{"hidden_size": 160, "head_dim": 64, "qk_norm": true, "attn_scale": 0.125, "tie_word_embeddings": true, "init_std_qkv": 0.0657, "beta2": 0.95, "decay_fraction": 0.899, "max_steps": 7639, "dataset": "wikipedia_en"}
MLP neurons of a small language model. Each row is named by its layer, matrix (gate and up: input weights) and neuron, and shows model dimensions 16-143. Each number is 128 + 32 x the weight over its row's rms, rounded and kept within 0 to 255. Numbers have three digits each. A neuron's up and down rows have the sign that makes its largest values positive.
Before each neuron's rows, "fires on" lists the tokens most often at its 100 highest values on Wikipedia text that the model never trained on.

fires on: "–", "o", "ation", "un", "2", "act"
L4.gate94:091062141105128082150145069095136146161136166094102078148116117102119128160109151095090101099179088084097118181126104097066131165094087075157135120173136090189126114110076127037125065077105120140153136073135092199125093142123139153137159164138142150124109153131156130185091115118127137155133177125176139127144115168090110161100120127101144104112066082166166136147174126085134083154113
L4.up94:071088096130099085103159119128078197131111157186140156092080149096081123120131132130070164079141128058141164136163177068126140173074132084141084166124118163142143143079132161108162136116117073173146148139165105134143106091098106196174164121135091129133135166124130079106061107097137166127154085148142131106133127136154121137161143162121136101058149154163149135146178101070155095115058

fires on: "ist", "ism", "xt", " \"", " class", "rom"
L3.gate174:173103115112159114125139088102125101131129180129142165151162165114078099163128089144110121085174105170149101118153119047120158151129119173154138142091039147130178165072134122116155112122128074101143171123115093136135057093101105115151182101143203199122130128067096128135121126118146122190164067137115119157114153158110173097139165102151104150083120162096122178165102166154126082189131
L3.up174:124150090099133126169112156098122135031128109131127085108108135078124143099111078133083157168172101164131124140145072126163072114107097167128152147171083091092161085108148140095169131136101151119094147149079160135112139126119167103100135039147123123081176054125131180106149154164078132104177082172081133154088072107111158150152093105080169119122200142167151134122052162144091160151079

fires on: " g", " G", "g", "G"
L9.gate191:085101113093089109126124145151101067113075159146085107181112192070131104127155171179095128102128146067156157114090119144137121077141127127128093130127070143148140113149144087108115147116181127099151106089107135166077146073115046177128149126165125191134087165124135101097149116113138146155119135148080168127138120098137106075168103143136191115155146180141219078134167180175100087122155
L9.up191:142097087157133115079123139084129155126092106136121106127132158116167117076121137133078158122132131123103173146118128133135123132138112147142143146130043130119064124164119118152070119103057111166121103122153171106097073185102103164131137105134084113147101109178116181119146074075164164093043158111212121150128141199110142084182122132101133150137142171056134159151118141176121143121121

fires on: " n", "E", "s", " E", "ream"
L9.gate72:146132087145138146155128161105187090106080053128174138109155140111114064197158079189096105170191087121115146170177072152145100110164171074126104066101143094098142121145155106175088101147119134092112127130129164124114066141117114121140124187163128154057149172134107157166129124165182164115177095101153163123132101109156133125139145108169089175154130107177138170109104042141161108121108
L9.up72:127128127126141131164106126145137126158139159084145119150175099161128119176109123088137154111112123167160123149197138075107152169157171113074177127135145108162185147111094086202150105143142129135205115104135154135154191161179112103101113113107131147102096123166168170120182173143122106179072133121135119076066121141090084102090096102133118146055050132090151126056100137176124099104129

fires on: " (", "ight", " My", "ock", "—", "0"
L5.gate373:143162169123122079154150164115144114091147113151179099076162097176109095115127119108104101138100104116154166159122101117139179125095146099125114119141166168096080094160111146115136140159126153103137134177150097121149188112129075133095065146091112144142061119135111131083116050070142148131096158041111161126056100169126102071140193142107185136148135124127167128111177111175133134129103
L5.up373:071115139184137147120129140138150081105154097114143106144136122124133113147182098177116117129081139149155139106137115097095188097109113154179119060111116171105142085123124128131097068127109139096153072126150107148065160118113099127131151084140084094104098121135142104141091199105092141132106202163195128064112138098143112149152115094141090163132093110094096109094176159206168029143209

fires on: "c", "ad", "\n\n"
L5.gate271:104146092134152170038190155103110096119091154102153103110130089143169099114090169146112099127088155172137111135176145144182075156157074110122151116144156138119124160072125131136120164090080062147180131156140130083111085105061106148126128165095131095120121159145122111081118128163114128089136099127098149164089091183117160157127115104133135066071173115087124115105167204162149144142107
L5.up271:085117120208093126135141133174145140086121129125066145102123149205122198156109091089102099131113200173078131097157157158105092134104150114144159176096164071172155062158132141139080142075121125120130164140177126114133150107072167116118123176146072170142103147139073110069163159113145207103139166140180165125124134123103104097106113100079132120079138123059120143108167143123134102119121

fires on: ",", " th"
L7.gate415:161175170110118166121130098109069080192142184163114125085131082189120130116107142117152107068135098117149099107163162096117088129125179131103146163107112139131112097136120162131182105107160080163072088191135178161114093154140110161159133130140135093172098154126130114095117142136143120137164102158169055118138171132146136117123152134129140122136171184141125140086128090144140083166115
L7.up415:130154142149120079125145139147167034154115115127089175118128111171150176153099116132088131149182104131115143113140158151142146150106091106158193175143077170110054115137112149138133172156155116151144139181138140066135142157143129133112084050154086152179091123124117120111184102151138132154156133118102143174157155116097160120137198142123169162134068078164088092170153055131194170129130

fires on: "an", "ri", "as", "in", "a", " of"
L9.gate174:202102134120130151085090126116097157119040125102116116117120146153076132149140155071165098149102126111080139150118131095182117120031126154118129098176189180143175112133103080125137065097080151125164092186109127129135107151135144176175116134167120201105116148135120162114174171133135088076106149111069091158143132121154102151122100123144156128145124138098124133122108071151198156127212
L9.up174:136168115112126135106132177080145077177112146078153111140134067129129143132159151116147167150154137164119107074118110151118084136113059140155100133169231115141139084134162121078153140088093099151129086185143083132100173089072103127114130153099101093141162128149137068098100171084121082072169166167082109149119126133130183182115085100131151085113112100124139146078132087139157174118174

fires on: " dr", " appro", " ==", " vill", " which", "=="
L3.gate71:129145118164140107108107155087109079149047120161101086067160169134173091154117094148141135137141067161139140087144167158169168134079070100146159147132101181104144107077173065202111124060120086123118092107120163158078133098167139207166118115147166083096092150145116136130149113123108182091115093131057132153070104128105127132141167113142109136058107129116143100085180186151119123128137
L3.up71:111104147145170173126072140142117057177116155099098124070113149110101099164130120136156119172154136094093150168168197137089132220169079123139106146151122161194104042153109138134147121111075123126146158123090168106158136140145143150105157108131140133157105130147160170127119131122143121134121094166155122157098117134086210157144047146123146137151148131148115094188082148119153112157148

fires on: " (", "\n", " –", "—"
L3.gate267:112126109121101181138212099104167156132119166137059095141136116134156114163140129093104139137138130093084180166139085101157089150186142131135088053133150155138170126164110070108130064108148113134135108114113114077123109092084113179121089102086153111127062135087108143083107071113179173108117134081164151162151169156120135144142208140125128148113151161155088126138067112143111109183101
L3.up267:097107169148146115094173125136125154121093134135146175156104139124102151093120086097124107114133143129096152096191110107155100035145178108064142113145202117063165052113168164126135144102096130146131104115156117137100102140123120174104084097173114130134180156051151110087087065119128142118048205127183122082110146106139106094156161104105071097074136138134136136112110165196151139119202

fires on: "urr", "est", "el", "ash", "r", " of"
L5.gate86:164131118196158132165172091087086079104084156121106115130183142129088136167177092129171155181189140109075111105138155131161158138064142088129108096090106125176156133160110119194139138063170149140145092075093162124157115094121080115141136092150127118086095121136106168052119110151199113113122132086101121115097130095125134122098100088146092163113098162139103099167178166138117170144063
L5.up86:122165082096160127132175117127167154120141150117111159093129062092164143150148135164150159158147138109124098112160151153148123056095086111192195155183143182109097125116115145098157167100143202080100106095154137164112112042176150106164164144146110176108065125056101130053173156132096117135133109129135101126113123112117120120128122090156092129181126143096147148107215121154135138100130

fires on: "r", "s", "ount", "l", "ated", "el"
L4.gate117:069104059170120135143137125103110101088147126157102126104162128112057130168144146151121176106133171116104102123129149145133089126151214150180099134200101088134098172128142084153142147123127114106149123139175092105150180102181162198137096132124139122149085164060185129134186064134137159144125174101094138113097156119179146127147092127156099192103153083169087093098130145103184147098140
L4.up117:095191161181210167120168168122148135073199103096155124103147091131131107113130099132150103164122130156099088102094096157134120189117161068105177138160166110154097123186097093093133123160137102066117142136094174121102106204145138105098128130147122091172112099116147136177101167130099154158088143074132118071092161108148082121116080144109109076158095117152153100146135158113140158097107

fires on: " sp", " cap", "arl"
L3.gate136:065135115149110186089179143122192099103185043135119123146141153131153163099122143128076134116167147097162139124098141135173097155138154120128088097088101098163130156140200144169126080130072165110111147148092193130149113118065113184073168129142114150108166135130084125075131115122094153129078116112133090107119130145123113110206142160170122164091119141113078092056127123097159095140140
L3.up136:172098168162174200160127176128127086158137140093156130101075125141094149105090137110109143158202154138091142108089172114132107134052171104134145121100080137098092183111132194139148109103124146172150103141137171159124105156130164097128116106087108136127111148153115129175141065131090140178080135061116103162122161060118064113128179148124158079150095140157121150139128092113132120193115

fires on: "av", " f", "v", "f"
L5.gate110:178162149073164111168103122161140138078138139086099123126110101115157101109094063114075099147111099086071156108095125203135131199125098134133135095162106136092106135084159205097107071052102168140139077165138163137175085149123148120095165160134161143161156144149152132143112127118116042139110087045155149134065096119158139143145156091132062180151130102106171173082124121100169147152095
L5.up110:124144126183140177128102138129108082130169090185155156127095115107132136085165090074122080111115145134111110133153163101121115095103170081111125143069145165140131083125099133113104151154049123123147118136125117082145105168124099219127155120086118143123155063092106116106152144128154106134190148119095173103154137078136050118146180075135081097152121190089131103127169149156145137122126

fires on: ",", "es", "s", "les", "ants"
L7.gate396:127130142083176147180202134156115122091078149133080085129184121191141074103120156215126094108119137099142174170133204145069135073094152065116125123099105103133153125120120134187179072141104141133154106121046095119125100086103161114124114158129142159092102121084159151123151112107112140097133102101106164087136134159132193148153175183108067173124101126169107144083085135094165112152106
L7.up396:113097110162117155103181077098113130110149136091146178158192107128116140150147072117120168109170135087130097062081135165138121118135127128140180103148107175123146077137116166133155116071119145135122114165175180102135118149080144139085126063105118126172123103175083195134105188190159148150092170078117166087119145162114113108102139148143067109095174118100121150085090118115116115129026

fires on: " cap", " called", " ob", "ro", " named"
L4.gate289:084091095119136143120116169094104175115147091102104100147087123080148073086115154073101105144183115101120136182113130092120183105075147137137122200134146097147188143086192165150087124107086101180134160138055138114112128160152111117104100090113163152122134147148106161099109180159163089110166109093155083113131152165079102110195129111092188138152152151104168161094166072041090122135137
L4.up289:160143102166100201182141100071083118125140125124104116079129094096165140100168109137137139104092115117079164121098175090182160140124090149140151160218086146142078113145160180146089093102177081189141122119118161109163147153083113156108102091144153129065099121138145128157059131143102159130104143159122146167064120105112164138197157113086189093115156131139149104171124093069161112152136

fires on: "u", "ip", "icip", "ou"
L4.gate247:097115154159152089136094128136145125146088146169058151158161154107123178074154129132129082189114126067114061112113128100086136128145125136105118133046138078174172143129148096069150119101143121179136152152141116103088096141172127139131111128138116153190145146159106133150078093104146144198142124102105151215111112109127093193118190111151069136082146081131123109147168077161146103134073
L4.up247:129187125135114119131166149141145124147076115130115129070147138150122143129122125167078118190175108102052182131188127156144086089134127131184150187075171163109146144107102091151114146084098083201099147103140170076109147092140111146129068108139147048150091145068168149125189110106112158172123141143091164166130149156167086167052141092143036110124155183076131162132140103112139169108129

fires on: "u", "ol", "r", "iam", "urr", "f"
L9.gate187:135135075164125105187137118115205141118085138112040106126126124114080125138127167123141137093178198115088130127145155100071131102156136108154094094113147131139078112093118096120148129083137093057219123131114154126195099096148085147151098152141133065212161155133098153125200118129147098104148085098085161185133128116137088139167126142123085172122136168133119131125114085190155103136125
L9.up187:152102112127159190124102188140157137117146206162128131154151156097124132125122126129198109082148164124130117130096128091113149093117105154140082093089156158101117119189143138172195153104110140106121167197154205145157080148147176111091123186119104134151144166116161113164158177139114113153163116113099087144193131077150122177116134126202082110092118125092137163093105091125123143154136

fires on: " e", " im", " E"
L9.gate414:151124071146073115170149161070138170086112142159107146149158146099133047147161109174127173189105135120120112114081129107161106089137123118151115145109143121134099154103120146147137133166110149130144125108085206106148087180150117144148116022144130136147160158145175192124154082176153098153167152080095178139104142161139113124119155072180116119136169113075111139089161135091177154164115
L9.up414:135135114218167155113165157135112057117136111170172183173148136172104139156175072134182153106052198180152134115153091142100148105149144208152174158135137138158147125189123112120168126168138096129153147103141125141168139153131167118074160113053057159118151135138130173071108110138138136121152080141150107154125119121130129136151130130180136095086148072100192178108086099139172125137141

fires on: " it", " there", "ob", "ess"
L3.gate397:105189106170132142130101121107138162137134114117137106096124084134103151114180146136152136029138183178115128157126143182100159092151141137135066194079081182111074074148103140163093134116149148166157146172113141134132093114151122138135115124162082142104120104134151074096093177202145145146199089039106168182115086137160172141113094114158132193159092137104130213101087165161149096137066
L3.up397:145092125107108125128133158072087134164045102125127102106090147164086110145171122194135138121112076083139199177170145123128097125198152152130108168177182146142094120138074104097139139183153155170147090157089163171124153081181122105139110105148127098183077065099074115117109120173193126098131137105139202132101155156079138139123103148143158136153100109137161112133136116108150166091152

fires on: "ay", "o", " present", "ey", "et", "ire"
L5.gate91:195106153133127138125143101115129141143108106157083126149112076126082146113199164131176192138096138170166105092095094101127128150121107130175040140174124115195101111069073101100113168092060163111092129105103126130133114172085140090159174147117185070129090134147156082133159128094126126093122156067100080128111103086119133126178120158165114148078126070112176168138081057141102095182120
L5.up91:152135097128155063145135153185098170157141124135121080130091057140115176126156109091158110120115084094119119106080148087156147169093138100131105104137038136159161060176073078144119106104182141155135076146126159097121132110153159079101111183196123133106127109156166051168129101124139113082121151089136085123122145122106079122147123113184108105091144138144065201108112111161123118129215

fires on: " D", "iv", " M"
L3.gate14:123083115145116128142162078148091141172145101149099112062142149076120124109154143094126096168125136113104131099151079068165089132162167132140171121114169157150143142145146114174114124109117092146142120093114172124068115104157175073151107128163065181147129111113137171179159129149159086116126161056167079125145066175173104145128185071093090167116194145174051115172112074154120094144148
L3.up14:084087161133127087106117156138095120152172125108095136118123128116104088102166147057138076092126173128123176117179150111179121118122168168189130077092171116050140159096094107146146072052112137105096123156161137174113125140117142131082088097179099119140114188125134084175101124112115131161060110133191115123133091134168078142211180109154120116085151165147087140119134172189143101140166

fires on: "el", "ell", "ow", "es", "ing", "ed"
L4.gate150:148148114076135125166149089066121126096161079157173159179088167135121103097154142125133110127167099125155141203123161143091091138163133183105167081092120148140143121116186133132116153174162089098143090118139127085091182112145082143105149164193157109155069105133108069110078080191161152085127122134164095152111092133160153166146177082136117106142166103128089162121131064141150160105146
L4.up150:178131115159104174122115155076185178129110185125139149137119131081161071062095141169108098157093153153147183116180154133109086159107134111096127095130163127133111154166066158150145139130183069055108107074097108118110136146126180112121139122150176140099094100101121163077116165121174091095161141119099124141123118069096134113102165172074109085180091087101184162090158092130144075083120

fires on: " re", "el", "est", "on"
L3.gate41:128204148147096196139187157149181143123086176067133098103199137164118112177162111115143131159145100117057164127154182160138127129147128139176130136071125167154116173094163130186152119075116171171126132142101113125107099087108122125134131109124108098150171129106087152079147120136181127126146174161095059134113095089124179137102161133098081161127144180102166131103152152096136137139063
L3.up41:121120155127109133110145155088170084169100030113117128116126096147124158090138129120119097120201157135081188172112200123154162173154158110099169136118140130135177134098134124113160108181082158097155095171162130097140127077163140137121164127120146145090182119186144128126171087125058163093100130074109122096120180087142085136054146135164076082159085099137101109177129107104101186094117

fires on: " M"
L3.gate98:109098157179116085120124146147051115126129137138127098181096130124141119147134165039101108158147165118143135076114121098203076169162137144110120078121168166111116153094108104200067094115150150149164109161110086189110189107144137176085107136151126121184147163169150153111104085145146129103123122082076122142143098116187081107169182105184102139069126103141075150142060135075135160160121
L3.up98:065074178139111120114150099168128099157145128178108101185098156170127133135181114079115078096113083149165107093102159127123168120194150128134168134096157136059160177079132114155111114113098126115130098110154129102097079114155181153113161186214123126137175136140100150150209165116113097200113110093064123157091167160177087129130162112112108123086193177105122136121180135080132076136149

fires on: "vel", "act", "ction", "ecut", "ument", "ation"
L5.gate113:136178137123147145089105114129126183122133145094109144100151137065135130125137113101057056085143160135187163166097116123127122070099152126121126084167055123182149134102153125074190058115080123184176184118088155150174090065126150209149108135173164097136113114174138111124151162119083129120068092114105084152095158103123171138138160142159083140109127117122131130119142137143173134203117
L5.up113:091111140152071209088084124118112158085095177124072129152116182081135134116175152114151101081172141184153181115201122110087133143083142145154142162124123146148120144087128190159162104114095144148106133107090103150112099149097159145155138156193109155165116164148110090105072140124100094113104132082083120071132178163127135150128089116134112160074161134135149154149141080175087113154101

fires on: "P", " dep", " Dep"
L5.gate149:126143127146132143124199140100087057155089148160104083118163112068071091082114147146114112071155110091169128101092111141105132188072108129108181182104119079139103132145141133118135119070143093127092135126173096142143115134131153125064135126089200168093124119086089196097100146091151122119135052101167127116094117214172138118104123105161165157078126093157117072193132165069122118136109
L5.up149:096136106103196168181120100160123150112118081111107162116198131103177158084149175142147126102133122089135151144125132139100072141110073151163119113125135118137114145119073099075106094118135113078151127118154097132122149116115061088115080105096147089126137115060154168115117108164128140135124164190091080140141163118135134092159153152094064109083064138147095167080106125169109116153157

fires on: " co", " Co", "..", "9", "c", " Jo"
L5.gate242:124116149132110100129159180115140141054095140119070137094096136165088096089135158113120148153101179113125084118166079128173107161087136132164138140135151129112116089138134135176149145116131171109110155114124109122178000091119161172095078128097086119098156109141062093129139161106148175067164110074050141129066114120077126160144132128117121131152136148095175153105122158134128138104117
L5.up242:052048154169151104064141145169067114139121063159128141168107071193170138103109160083072095091098085164087142073147168209135130108174104137131138143116158181190119134097123124093116136119110172168140143149079111174150118141147157144092122159122103109181148136080122101125112089093129117151179141175106087133103073143080125135157090131167136141062144131141166162100137161150173163153126

fires on: "in", "pl", "on", "f", "ri"
L3.gate310:100162094176118132132061149082150142160063187098196123104115132101124134096149106170128077115191112167134062083126109083093097176085134203089119129087100174076142188142155086148092077090098098149149113099105130124103159125183127167093111133100141119119113061128106105109129113081169135120144160144127135112142091094098115166136122130093110180110103078106092085115087175137154173166090
L3.up310:114164116145173110167171119118154144119112161147056119052161156082079134161094138133061090113145057150135061076132123133154162125084103086090186110163059194155136085099145177114145125104176156098188091134150113186152137128112093148116167121114153110100138147142112125137143078073099136117147109148105116192088122132162098160115132116142138059105149102129159071168111149125081160141114

fires on: "ide", "ight", "p", "ance", "iving", " v"
L4.gate265:145172139105137128154173115146085163124162192045148130127176064185124147151120159138109098171105157160084151139132154131141106079114141179127102176175130075162117094137138137093103145157166089187156107131110127143119080133134068130164105147162141156138113139135107094139185095101140182130116075086138101170093131166153183083131128141134124155064155127141128193118104149162172187156175
L4.up265:092156154127116152125155136081125111176118108082157154109149189156104118142079166159109119096148129120126115089075106075142149140092082123118074142129129131121120179160104105122177144110157137144165121074140106173133103086118171092145180131103049074098139102086100145158112121089112152106165126103185068140101169165177106123131129096149107125187159086049186164130135132095150160111130

fires on: "ec", "c", " child", "ol"
L4.gate328:136061106142120090112190103099169116108170188098174117097124121127097110104110160174127129089139102115074083187133170167119097172112133099109083117108169057097151164072104147112116082085128093106122158095140055102063121106121143187095164102149172170102137118169149114141116139166110107173102110104072093115154143120091067115126100098147121121108104055111112142109115140111082097094122
L4.up328:163142147159166097096114116105089159128155199113099164125142143182140146116095097143058092101107136139113096107134137151104140145155124129117168155082112146182133116120203090126102140091095113156146116072158134106137096108116178123110098149138138133130165099173162132114105093086150165130072142180094128210118094154154074154162085095181120156159109187090077118091194175085091090213152

fires on: "==", " ==", "l", "ol"
L5.gate162:078082116089103125152100131146136074145116150086077146080180129170144105093145138100136136139146191133152120104156142070066124108129072126101137090185129055090129119083138116138082141071076132129130107116142173167106160147171148169075184118166157117110132125138136204124132173129139066097152088085139096155197151140087071122091169119135108167130099138133086097123155091113179139077136
L5.up162:150114161148140151099125130128083080108092167129140130130110113045101168100140159114165135125164092139136150140169064180172096143119095108127141157135097092116102079087093160119175132097061101158139129144156110096082066162145194099113147069172172149153120147147060159188143183114150147129115141142137077105123106118088154127129106144046129122172143135158083146120127093083109131159102

fires on: " |", "andid", " direct", "an"
L9.gate94:053229122112127140151069081102148141119097180120175140082154139058136139103186103118095102123138144142118150121133137083110128146145139078142092132105084191063132093131203143172182118157100138155108148137096095143093106126068145119136133140163107134118167121102130168110114135154189153111152069092085164161122110174092087135110191132142112117172098147190075108121115077129112053138116
L9.up94:140097090163132125091083149147140119148181103162103116072118144114175173122122072148072126123204161110158167075107160199108160125181074100206150141108095066133113117109157175133105176094147130081154120127113108136120043153093147082147111140158141147124119092181042127125120110146101137059097068139170137086142128092070126152175099116124099138150171165118163151161108132126118097150149

fires on: "ch", " can", " |", "d", "ph", "u"
L9.gate385:117194121114087146107136144075147145155170102135161085143117085152087148109121089185147157197146170132157079090103195096055064104120139104171147099043114141182169150152121072111084161114127113082105126103142106123093122138140169144097133111116126105112142121130145182157133069188044179100081066171126151125099096071125146098147119080189105145160102112161125123110102147177098094146145
L9.up385:116125109088137125110128119096141084129088123130148165063077088172062149088165110137182172175104186184085077156146168114188076095104155153140177113134121147146086156086113114159164097137128149129101145133102119125127070097155131112179063163108129127149118168118069099162085120105121162130088108139147192087152135104166126130179091107123090171117135171126105097100156148204093133159138

fires on: "od", " of", "av", "v"
L3.gate347:105141186114100151112141125149088145086193094158107120160128104176182121138101111113141101135111128147181157091103131136113134189136068089082124108121150116182134153122161126122089098098199178144110135195120161099081076128143061120137187157124104162161148135135136123189104121128088195196131123123132067154136139140140156141103119121105074192152183097151114130107152093144162052181102
L3.up347:162140119120124097124104200115127110133150124133133110138156094091092109155074116088090086128126188123130155174136122124153146109100057109107139118086108178076136153191147116158172119110147138124131053151124158166154125098099143204107192139156146116126143108143118092099104107073168140164144089093131133136114161155140059117174152072055155105173107113085153058098139088139159163122102

fires on: "in", "en", " And", "an", "el", "ann"
L7.gate304:165140164092130123178191144105136165125147083141143098179155114125086121090158103103159156086158128097104129100129115149138128119086113172138140054122178112114146061101174128146111081135138114124159105140125100085114118156105151155167153112172106073143124162085168114115082134124126113078088188182090127120073113092082144157153137130140146141121135145138076093159091102156170138164184
L7.up304:134146090152097105112114136171136160123141165168101130110178157115150113140134130114155178135149163162115114074110135109147112150137063190110142175075159162126195095144175148109121107111134217130118071173152099092156176144100114149128181142057109086121085148124118082085087163112173143104118170123130124107151115093139142184093137092174088138142129153192130138170087075132107165128045

fires on: "s", "k", "ver", "er", " is", "p"
L5.gate12:173163198094128157102115104107146172113115120093165075117168114167113088094115091123126098136151069122123111066063125069090074087081135119070056139117080108135101164165119124106135139151146159159189183124147138149142091120123134091059159105108106126170147186108186120185137143147135093089111138143083144140176116092139083155169205139097153187140156116107170148098134102155150127124152
L5.up12:168138080111123153137100117146165126039177098112084089175155116086122134126121123151109216110180143086116100120131105070159125134170166122106153136113083069162107172129143114117172128159098098118174100086190096166160132168152109100094098138093162122190157151122146107142136132126105164147076141117037125118096139122133102073126115122101131098141114069163122101104145101166062087153214

fires on: "es", "s", "ains", "ates", "ices"
L4.gate269:097112120179120110108140122106160129153114139055038085176124164056169035110148136110118134101098105132141107145097131159089136069123141080153122105127079162164129131148149177182127101082118118137108159115114138080137152110085138182140099115105113133101089090131112144122110102133164091159128124126088145071194152101118178079150127183092117189084139166113124076116091195185076152134106
L4.up269:120129157138116077123171111147169160098142115086134110124149147149142163118128091109127079157101138121173154075164189130084135125099147140099178068069092103142103117141110120123115027064139167159114125145119138176147085148060172104126100142097060137125122177041140122133061155154132159138121112146156145170160108126086099057135199150114056072145161090109161094144165112141121149120075

fires on: "u", " Gu", " gu"
L9.gate32:159182148101100106173115109069199134170114133157062107186118144150107108149132101122153114148069163073103124124169124127067075121146199074140093132128150108154135112154134083178126127087131103107129150080086121114143116125191089133124122162149158127175130135135147114107158093159076177112105138181144104154113110107127066139169154099181093126106172138158116088110163170132114103090128
L9.up32:163185121123064094145082105107145085101119121145130132079126136133126159138176103115139126139174158147097135096173165104134179124217117121101143107110133139123167135127082128148113058114113168158039123080157112133154093102105169123163106091084078118131128142100118072164116072097100143121113091065143082100111083088071132162126108088167079133131062144089184180120144121095100155180100

fires on: "r", "q", "c", "g", " al", " /"
L9.gate409:125098125121160132140142065133143057143146107086119115173153156153118106138146154169128086166136122089142117166181125109143155176170154124108141130133105092196123153115132079155126170064140085093132089129090102126109112104124114152165114136116152160125117053128125152089103148108115156148120088082079134070191115081150057193087105102093141126061119103095131088118146142161153139097138
L9.up409:135160123115163151163154147106185146133148124068106162143151153127214200166111162144090093099129163070167113093150100091169114160121123176124124179125121061133170149150159118123094110140171174151095074121164092087148122106137146102139147118076155101187118132107096065145126133106131163148149125143114109092154104167146186112138108116107118125031160112156104128151135173115118137155165

fires on: " comp", " exp", " rep", "pp", " sp", " success"
L4.gate244:130120083197130081152159124114088146080109127136090119119138140099096142124109097030112108120143120089128166099165181128152036080114168121118163153129105134143119152100160147148111106165072138173082120194082133112183166102072154135095130104123153071088102167098155130045164090108114117132184125100109103130124141138160127150197130189210120081120114207064152099090128180132146133112086
L4.up244:193091125142077150103077073141165132121158165161052098160143089149138088087151128048177090173134108104160167126126087094090095123120086169090126135158109072092071134103164114157124114099147086133078134125155105127113142120105157108189106104083174130111105085173193110099148079126144118196139126163137099145106167070122150161169144091139114110136069114123133097123158154121155174150110

fires on: "On", " On", "on", " on", "in", "ing"
L5.gate61:060153087145134102115092116094148153102100110096148152115122080135102156100103098122092068112172083139127111099085084117100140180117140098088069138104130136108116130178100134176157110136086069174123129149103109144094182193139110103097141099196153117129132099131200093036143116108096111090136141109164106128149070187145168129172078116094165125111152133099137142156111110149132182109115
L5.up61:176171098084137206167099136050132113091094102118101126153086146086094141100087080087142121162131085134110088092088101173117183114128139160117151151161112069089125124136172087067124070136086127129171102146090091112072148167141116159086092114152152134141113153175111151052159106104178088093134129117098178082183170141139108136145123094136148173083181149099114136175162110157089150131063

fires on: "w", "iv", "ised", "ered"
L3.gate404:152106199139084094122158096112154094139104130161143109176128162115148131140153104169155169106125086145099108113152179152102155127149104112094167101123146130104125054125168119165106137051131058093114071121096080097119117155138078115073111088105105105104076121159193188092136072113132104137143134104079141100080124127139067157188101102183116144139145162128117134069118106099181145188151
L3.up404:128127111068152142162048144145077111104179102142136116125154148082073091119147112109115096149119122160136101066121088152118110142067104111144133152157212155113125076112055140140093140108098056114089041103137134147076099153174143123106129116120091136121136104130153172101185168094110136085110047157089158120055117107130095137153112084128076135096096109151136070142086064081153105157161

fires on: " =", " m", " disc", ","
L3.gate406:181125168147181160138113117116136109125096121121186119083167105159163099088175078150149094141182162087124089134131158111150124121142088093114084156118063112126093114162136139120124108100144127152172167134118126127173109179111093113140178129121149118097122222102067164097202102087171113118157089167139090123117102111118172137164174080138160132079101130143151116115165098094179130078132
L3.up406:168184191077172107146112182159105155158112142139122149092171090120140103131155115114099124101145145128087154111166148125086118114091149134119146143211103123131090058150179124204159170179182138170128106122142093155174191118181188116139160118141135086104099188108144144109156151095164139112154119091120090114077156148129130128107185099132169153117164102116162152083184111126193117116157

fires on: "eb", "st", "g", "b", "id", " g"
L5.gate85:148140128138059106076161111129126090143106145130182150175059144170130106121126174128151177163106095079111131099171156159125134039108102134133061163101171101160171144141140145143088163103142088111117136156190105145159152067163105103171130126124178156100106080088132168146117053101130089102097186190135120152082060090174153124167130136084143114133180137165131137114131167166137160147134
L5.up85:148098136145101151131121113116135141184159102132121093116047071115206088149126162169100107092147181146121116126134130097138107119076136108140129166164043145159127120196162140113102138062189095131163124149112114088127115057165084107145107141088063116078151155129139145112082156112134119106128169107115153176147155142154115126096110105099059128148130183123171188149115164163142083122155